Weights of a small GPT-style language model, trained from scratch on English Wikipedia.
Size: 10 layers, width 160, 5 heads of 32, MLP 640 tanh GELU, vocabulary 4096, 3.79M parameters.
Training: a variant of Muon for these matrices, 116M tokens, 14100 steps.
MLP neurons of a small language model. Each row is named by its layer, matrix (up: input weights) and neuron, and shows model dimensions 48-143. Each number is 500 + 40 x the weight over its row's rms, rounded and kept within 0 to 999. Numbers have three digits each.
Before each neuron's rows, "fires on" lists the tokens most often at its 100 highest values on Wikipedia text that the model never trained on. A number after a token or word is its count.

fires on: "ain" 20, "or" 12, "m" 10, "ar" 7, "al" 6
L4.up539:492530540543566550375495513450454425433512500523519522465490492519438507536483598542520475566492539537491455525562434443482487526509463507526549408491469496521497516517489444487508482575521535532524501447502464488478523483465569436532456536484503441507477496478482428486570475609509498484

fires on: "am" 34, "a" 24, "i" 20, "e" 7, "." 7
L3.up429:517490546536522518479572502524489467454470505508500536607501538453488457524488413506539513497505542488457474468432516492488541508476448494511582479456536496565542527490491499478497530531447500424483518485522489463557447502511519518474504500499472500457467512475510606449511468470456446493

fires on: " pro" 29, "c" 7, " st" 7, "b" 6, " allow" 5, " p" 5
L4.up468:575476526503494436528552508507544535476509547485541493517492512503529502495426495498507564467501534549422513523457446502499522538550520493578509538607563476497443579527497429427497484489451510472464531486513466439531493380517499497486513497429447517487545495475505471581520501584447534518

fires on: "a" 13, "is" 11, "op" 11, "ol" 8, "us" 7
L2.up377:464526571528530442441511504499497554463507421483537544499494461561528542496543432536419545492478498423479523554521464480491504515491475440530480565513462557537505556479530539538480517485407477484557428536506530526524418476461510542509488449506464556482515522521522438476490482542454541584

fires on: "." 57, "en" 6, "ter" 4, " film" 4
L4.up484:468547478483444515529575478512453462466484526540501473472451596437522497545468437536447543527551501516456507461473427437474473505428521578599517470521490495445456530536550542529467539537469561533478585514535458466537564506422477496527480465520602578477471491488462453509496478519424461491

fires on: " pre" 27, "-" 8, "c" 6, "if" 5, "eg" 5
L3.up509:485451563500476539530512524491499488499541570551537504529528559516439462466502403516501497485539551473441496492502517472470519485479475565536540478554537487556469519459552506490506535478482513512500459500512557421452603411485547494525491419455534455532558526506549557497515486419596460530

fires on: ")" 74, " He" 10, "He" 6, " She" 5, "]" 5
L2.up608:502527528523414590441485467500495549573438530439529532472457528512513550547479467476566462518508538422456496548471497496557584533505493511485461505499439471468495499537477540519495477425561546532538482497487498545465521389454486531560488533565581518483505466499461539546429551454548466527

fires on: "in" 15, "and" 13, "us" 8, "ter" 8, "is" 8, "on" 8
L4.up229:475604510470495602476441525495480492493549504530452439555467536468466534497493454525510397450477495488521468526526506572521501524486577520488536495465390483524502509511526567570526592561463520483522516510564527505495434461494568497484483561484518469457499474495456467513486455503500415538

fires on: "." 91
L3.up465:572409476553484500578546450468450471409483511478496531505574556489465491518503458482497511502489496508486489439529509458490558555494474483565555433479499510538484497548500490486498473567515527555454507533476513480559481483489498486507484525478541498575494490465494549451495503555358539413

fires on: "ol" 22, "ion" 11, "em" 9, "al" 8, "ia" 5
L3.up198:536521502501553532547513526439563536500561560455521480482489516485506537582506572536434523571497548502497431462509491475496446468559472511516488540529510469440428495435507505494468533502475480558466384438473442467440481530528497574473456430588514486481438552504502464518498526454455518527

fires on: "-" 100
L3.up455:543470474550451515473524445483440591536547496442581517487513554519491505468423484486514448538516457524468538441476465494520507472518521452512404489490486535458462464435497486418559507466498512570531493505562517506537524526530574486540553565484459515534512528516514452480464500458531452453

fires on: "===" 42, "end" 21, " St" 9, "st" 6, "and" 5, "St" 4
L2.up114:513466509554493533479446556538605472463470508493517447443515518487519476439503514592523439499533423532489616511441470481557542533534510538503494533552466507558458485528513488474505447470527567539536485394537545482543514508387518494465515508487557567456532478461511507517500518485476523462

fires on: "-" 78, "S" 6, "M" 6, "E" 5
L2.up570:485508476505435531488554466509518489538575512501576553434486534456488470495558460478490526520473483489507513437515527462444497497568524490515519534469547503575432415495493477446590532516467467512544398531464513422483476442501499447522561491509486503556572550522532458503554464463522511500

fires on: "ol" 12, "av" 10, "v" 9, "iv" 8, "r" 7, "ed" 4
L4.up417:485472474521510506517546409477515418458548570502530546527447508555552517554539562541461607524466502515476464508559525484484479463537515450460528479524476523490549440563432458429426487447474485555436554495463505425503433491529508454467464508495515558479495498539503492475525525504570586516

fires on: "-" 95
L3.up325:529488496460428486480516501480458452446529473485602508519498495496530470496473506500529499531524475434500527434493579439504486487504436446519523492495504496527401387481583489408542529517529510505563514508520537495425510572617498470552535484502468523579585529496548479534524522511480509488

fires on: "." 67, "1" 9
L4.up630:501504489457573525450472535482523473510520407483510455509508542514523490508577502448515474545455435479465579466452501477518434550517446521499477449546532570507449468420532436472453533557463490505521562582451446535478551495471512565527550496463504522516516487488565512458562528436486524476

fires on: "al" 23, " of" 21, "im" 9, "ic" 8, "ific" 8, " and" 6
L2.up247:424565511486499451420462478463566454485466481467461500572524536501477514481478523549485496562513463462456533476515519535536464456558510535481514474471411545512480487533513484541577462538488488507516474448571466487497523448424446536571479443471474590444420518511505515519483496472515540524

fires on: "in" 53, "and" 6, "on" 5, " Ex" 5
L3.up327:512501436513507504533468551533463560470525490465460489520461546456514475515487469484576477487517464513529494417475584559475536543537496535545537434499440580550505524554507574553566427525448478551456447562534499484466494479474485555451531483534523516458418486444487494562500482484509466506

fires on: " not" 18, " later" 14, " also" 12, "," 12, " only" 6, "." 4
L3.up218:531525510551432455444509492470523521495500448510551487511466529512517524621528451491484483524446521476521558533524502443549483520487396517466421551530472521508502440504486502537490548461503449454494549578493491545526542426442516569548442520525563470536476489476569526523512606476516423482

fires on: "ed" 22, " lim" 15, "v" 11, "il" 10, "ud" 6, " N" 6
L2.up459:414514531579498465540553443446512487565490531507472495562513571529494485485499461452522556472522479512422497513529484558491572570506469454560479478528521485539500466566488489472509463476451502507493473472519458484498430445467495487526476547490461520544455558578499484412502459383443548522

fires on: " |" 89, ";" 6, "." 5
L2.up116:423556527498476563516501474470476461428547447434506441533468508458549464517432502442556532514529511489470485460451585462489483518485465458508541502502541441473489521488443472457508509512521508490523532539618488478508418495515522488506531546590508517492497523538526458445489517488479524486

fires on: "l" 33, "w" 12, "-" 6, "st" 6
L2.up410:511501579475504527511564487510516541499494482450556546487500451600448486459451468532511435503496451462570487477429486517521526463567524534487489568461520471528439484525503475498466543452564507435505529465496464464557505467536491453528519495526490549573492494498537495640536528554454450478

fires on: "." 67, "us" 4, " species" 4
L4.up242:528492552483580399460544502503494459525488497469505491513496531551451611418547439488509515450477478443538488464468529449480516552465394430503438526556536606502478466412491551479517539509450514537510532530503474505435490528461550538515594500543535554510493472472536507482534499469426468490

fires on: "st" 15, "," 15, "w" 8, "y" 8, "sh" 6, "ko" 5
L2.up440:530534430454523556509549470520472433522474538473531506506529547503488527506479473474423459497518417552508524441450446508438487478551510547496552510534482455500427486539608451521435449504552472466507519492515469497515508477564533480462460490504496494534530527559467540551533550524433562480

fires on: "al" 31, "ic" 13, "em" 10, "h" 7
L4.up407:531539526498522450539486421412528465538520510411465555527550494505469543508476538530492505568458478471447471489474556556483554455631476504508505525528407553446462483473529441507518459491472458480446461552500511482513579559450460521477500521526472444483477458500502464479512573507541586446

fires on: "b" 32, "2" 16, "c" 8, "us" 5, "ow" 5, "i" 5
L4.up308:511483435526438492525465462418449567510420488477522486423571538445457556496479504502555496427479408501511503516507534468557499468581514544449587501532486506579512477531557492566483551519504485472498535508570515552598501460510575514498513487457477502496447513488453490495551479481483454592

fires on: "n" 34, "pl" 8, " bl" 7, "e" 7, "ord" 6, "l" 6
L2.up308:526533529456481491535487417523484526474534488479557555593466427505440497488505520497517451499509489588479525463529467527501501457450446513509528531551477484567473463559480551478514533497500441479515403471542529483527471480512458521553591455453495541550509488484556467438451438514532474553

fires on: "B" 26, "b" 18, "if" 13, "ib" 11, "eb" 8, "ob" 8
L2.up601:461491472470541460453447459490553484524554502460505485493552528539421557460506456550565522511560523446488477457537569523532497506501512510477556428455492460552414481465497505437505466530502553474411434520485517508591594505562521575590520513421571456497484448485466535554463557509477430473

fires on: "im" 20, "m" 17, "v" 13, "c" 6, "b" 5
L4.up253:569489517554458551482479500567484434475520505477526502507586516566467467459468545531449491462441416454498512552529559516510570596590542484485543479538503439521485525508534494455487527424519463526516511544515467498515487439536542523503517456463449425500527469457444522568445486540494446540

fires on: "," 44, " and" 13, " " 9, " bel" 6
L3.up632:507512421454508489474551429492532526421447514459489500509503448477535430512449460479559550520443463488523501538552429496512521553567541538489491506524512508540490478526452407474458536457519526560498424463518454489505479528515506503530589554461493526473574570504542555582513479480488514457

fires on: " en" 26, "u" 15, "ur" 11, " En" 5
L4.up592:530519482464542454489491532459538523500459533512509524499443466553495511514448434489580541453513447510541468492517402471456514552548486530596478450498561536547519447522460515582479443486514509472498521483528482551561513411472557501523416561531487490422464462479558505519497482514494546601

fires on: " re" 19, " em" 11, " dis" 11, " conf" 10, " over" 7
L2.up342:472484489529501490491504522500448552528494494510540523535489448519514543511478489541529564493533506527546535461437519405542497628509536474541467517512440453503561525484561463484523438437485550500523486470515434521555493390498520499529429518485466486574443442489505526505590526469483492461

fires on: "{" 28, "-" 25, " not" 4
L3.up414:502529493496463534482534458543446514495525409491560506530539488496472526396445523502536480457469493441509562512461528492510485505574586485512469468497423538404450392464561449495524507527493465489468436460481548539570519586511458514449441556449528505544471534484493448507546563502532532477

fires on: "." 32, " of" 26, " by" 12, " under" 5, ":" 4
L2.up603:445523546463439474573443526521475446477468477464517464580500503475517422495550484525505459489541550506509499548454546481528485492510517476542432515486444474527570498458430533535531514532526514535553515556509524438498499544493515496523540431558531509568539492483519504444518475495480488475

fires on: " in" 19, " program" 15, " organ" 7, " stud" 5, " l" 5
L2.up141:485498524518537451509500482496518488532510494474473445528379489503547518462505488466487592491486495515521528480513526519501479520538503504504479504490460579485529531564499479536545462583456524450388467539526532428567487503438478466508504463574490497507419471488469573483533523435545504507

fires on: "," 66, " time" 16, " but" 7
L3.up519:528479495477488489523456449499490496418471465485502490532520534490512504563475437476502462525510473480497456521483529386543459501504450528515433515471518461500533461392392516502464544498534484543551478550531472509434505537516564473552538576518590571506525510461560522526442491498505471509

fires on: "-" 90, ":" 4
L4.up146:453454472509523566450475491465546521470507580502597531486562520464450489435493494479457529454538458525470524458470476496517508501465548495492560528552499510525449484461567478470496465438471526534497478390520492369492582441478520461520528537441489521570530485522546504528481433502450469479

fires on: "-" 100
L2.up244:521491501510488509503566461549484477563517507502588575476474555549466513473421446531487431527547505479458508480487492497489478511530525438572504488492406518456407438436544506381525549452493508512474495503524527546516511484464460467523556453490455555499496541515564521488478506528546498477

fires on: "or" 26, "ents" 9, "ors" 7, "ers" 6, "al" 6, "ality" 5
L4.up276:497492546517623542485501529524491541499537529462497408489470522526454467497510453576456458549502516471535462438597546483416473550467442516530558467542494442494472431534506460562518460517507514566516507450450507496474526512446506488547498437485474516519459499529555458548476578470506520520

fires on: "0" 28, "9" 26, "cent" 5, "ney" 4
L4.up490:484535503502456475494490502478477491458470515516500496489565539500523471549493527506515509479582540518570522465460533561523490495517541515493437434590479446524485493446529490527608486542534470430542454479479462530479461521504496448539454494482491564508513464521485507450561493465486415463

fires on: "-" 68, "ical" 8
L2.up346:490521530569561541488533452429507511566523570499531517444542521422434511486390467494512497548480457517500577454446555503462515468489518507565472516472505575496491517478521475504549534476474455506445482419494517482532518424433523479505522532457527485488530502466609538528507514488525482485

fires on: ")" 81, ":" 8, "," 4
L3.up440:529532525487494523463466480543463500466481493405574516465485529459484491523423496529495501462592500444508560483515492501569532498488435544517497447465488485512452447508488511499477463375555556511450517520493483454488530478482476458563533499524465517558546519416488554519493535516537598489

fires on: "." 82, "-" 13
L3.up502:554481563474502494482486469496545460495493408445499481533524505442537552456508493430471435504487442440492476455451534503541470535495404508545463511556535575514515479428556497511518510538426476474500575609452425496472522492497546551558553508490501568488500452479521459463539522497400473482

fires on: "y" 27, "o" 15, "rit" 11, "ri" 8, "un" 6, "ro" 6
L2.up50:532478479465490503450490526543490467422541513499500503537489542500533547560516483495513574512495428442512505466526446488511474546421473536470513497505493466525471515502554543497519440501502519522508548482549481513517447460456502500449474474469555464486486498520477442511553490568481379466

fires on: "l" 28, "r" 15, "fl" 10, "pl" 9, "ch" 5
L2.up381:588480476484432533552500542480430506459554466484467507468432506449458450544580483472525476470516524536533482495550502538534507445537451476532454490566517506549473546474517497517496565469467545555488555472536520444446503503531494521530580418435520561553529492592517503475513471471476448448

fires on: "b" 42, "i" 17, "at" 7, "B" 7, "f" 5, "I" 5
L4.up36:384467483482515478537427471431524529471470521475493516454508476544461482497463509486545485418555508503493498608491528442564528497504518488511525480522462479590449504496484567479473495485456566503442485505595481561567451507474537503524638482529543479431487508521514487485489463461520495533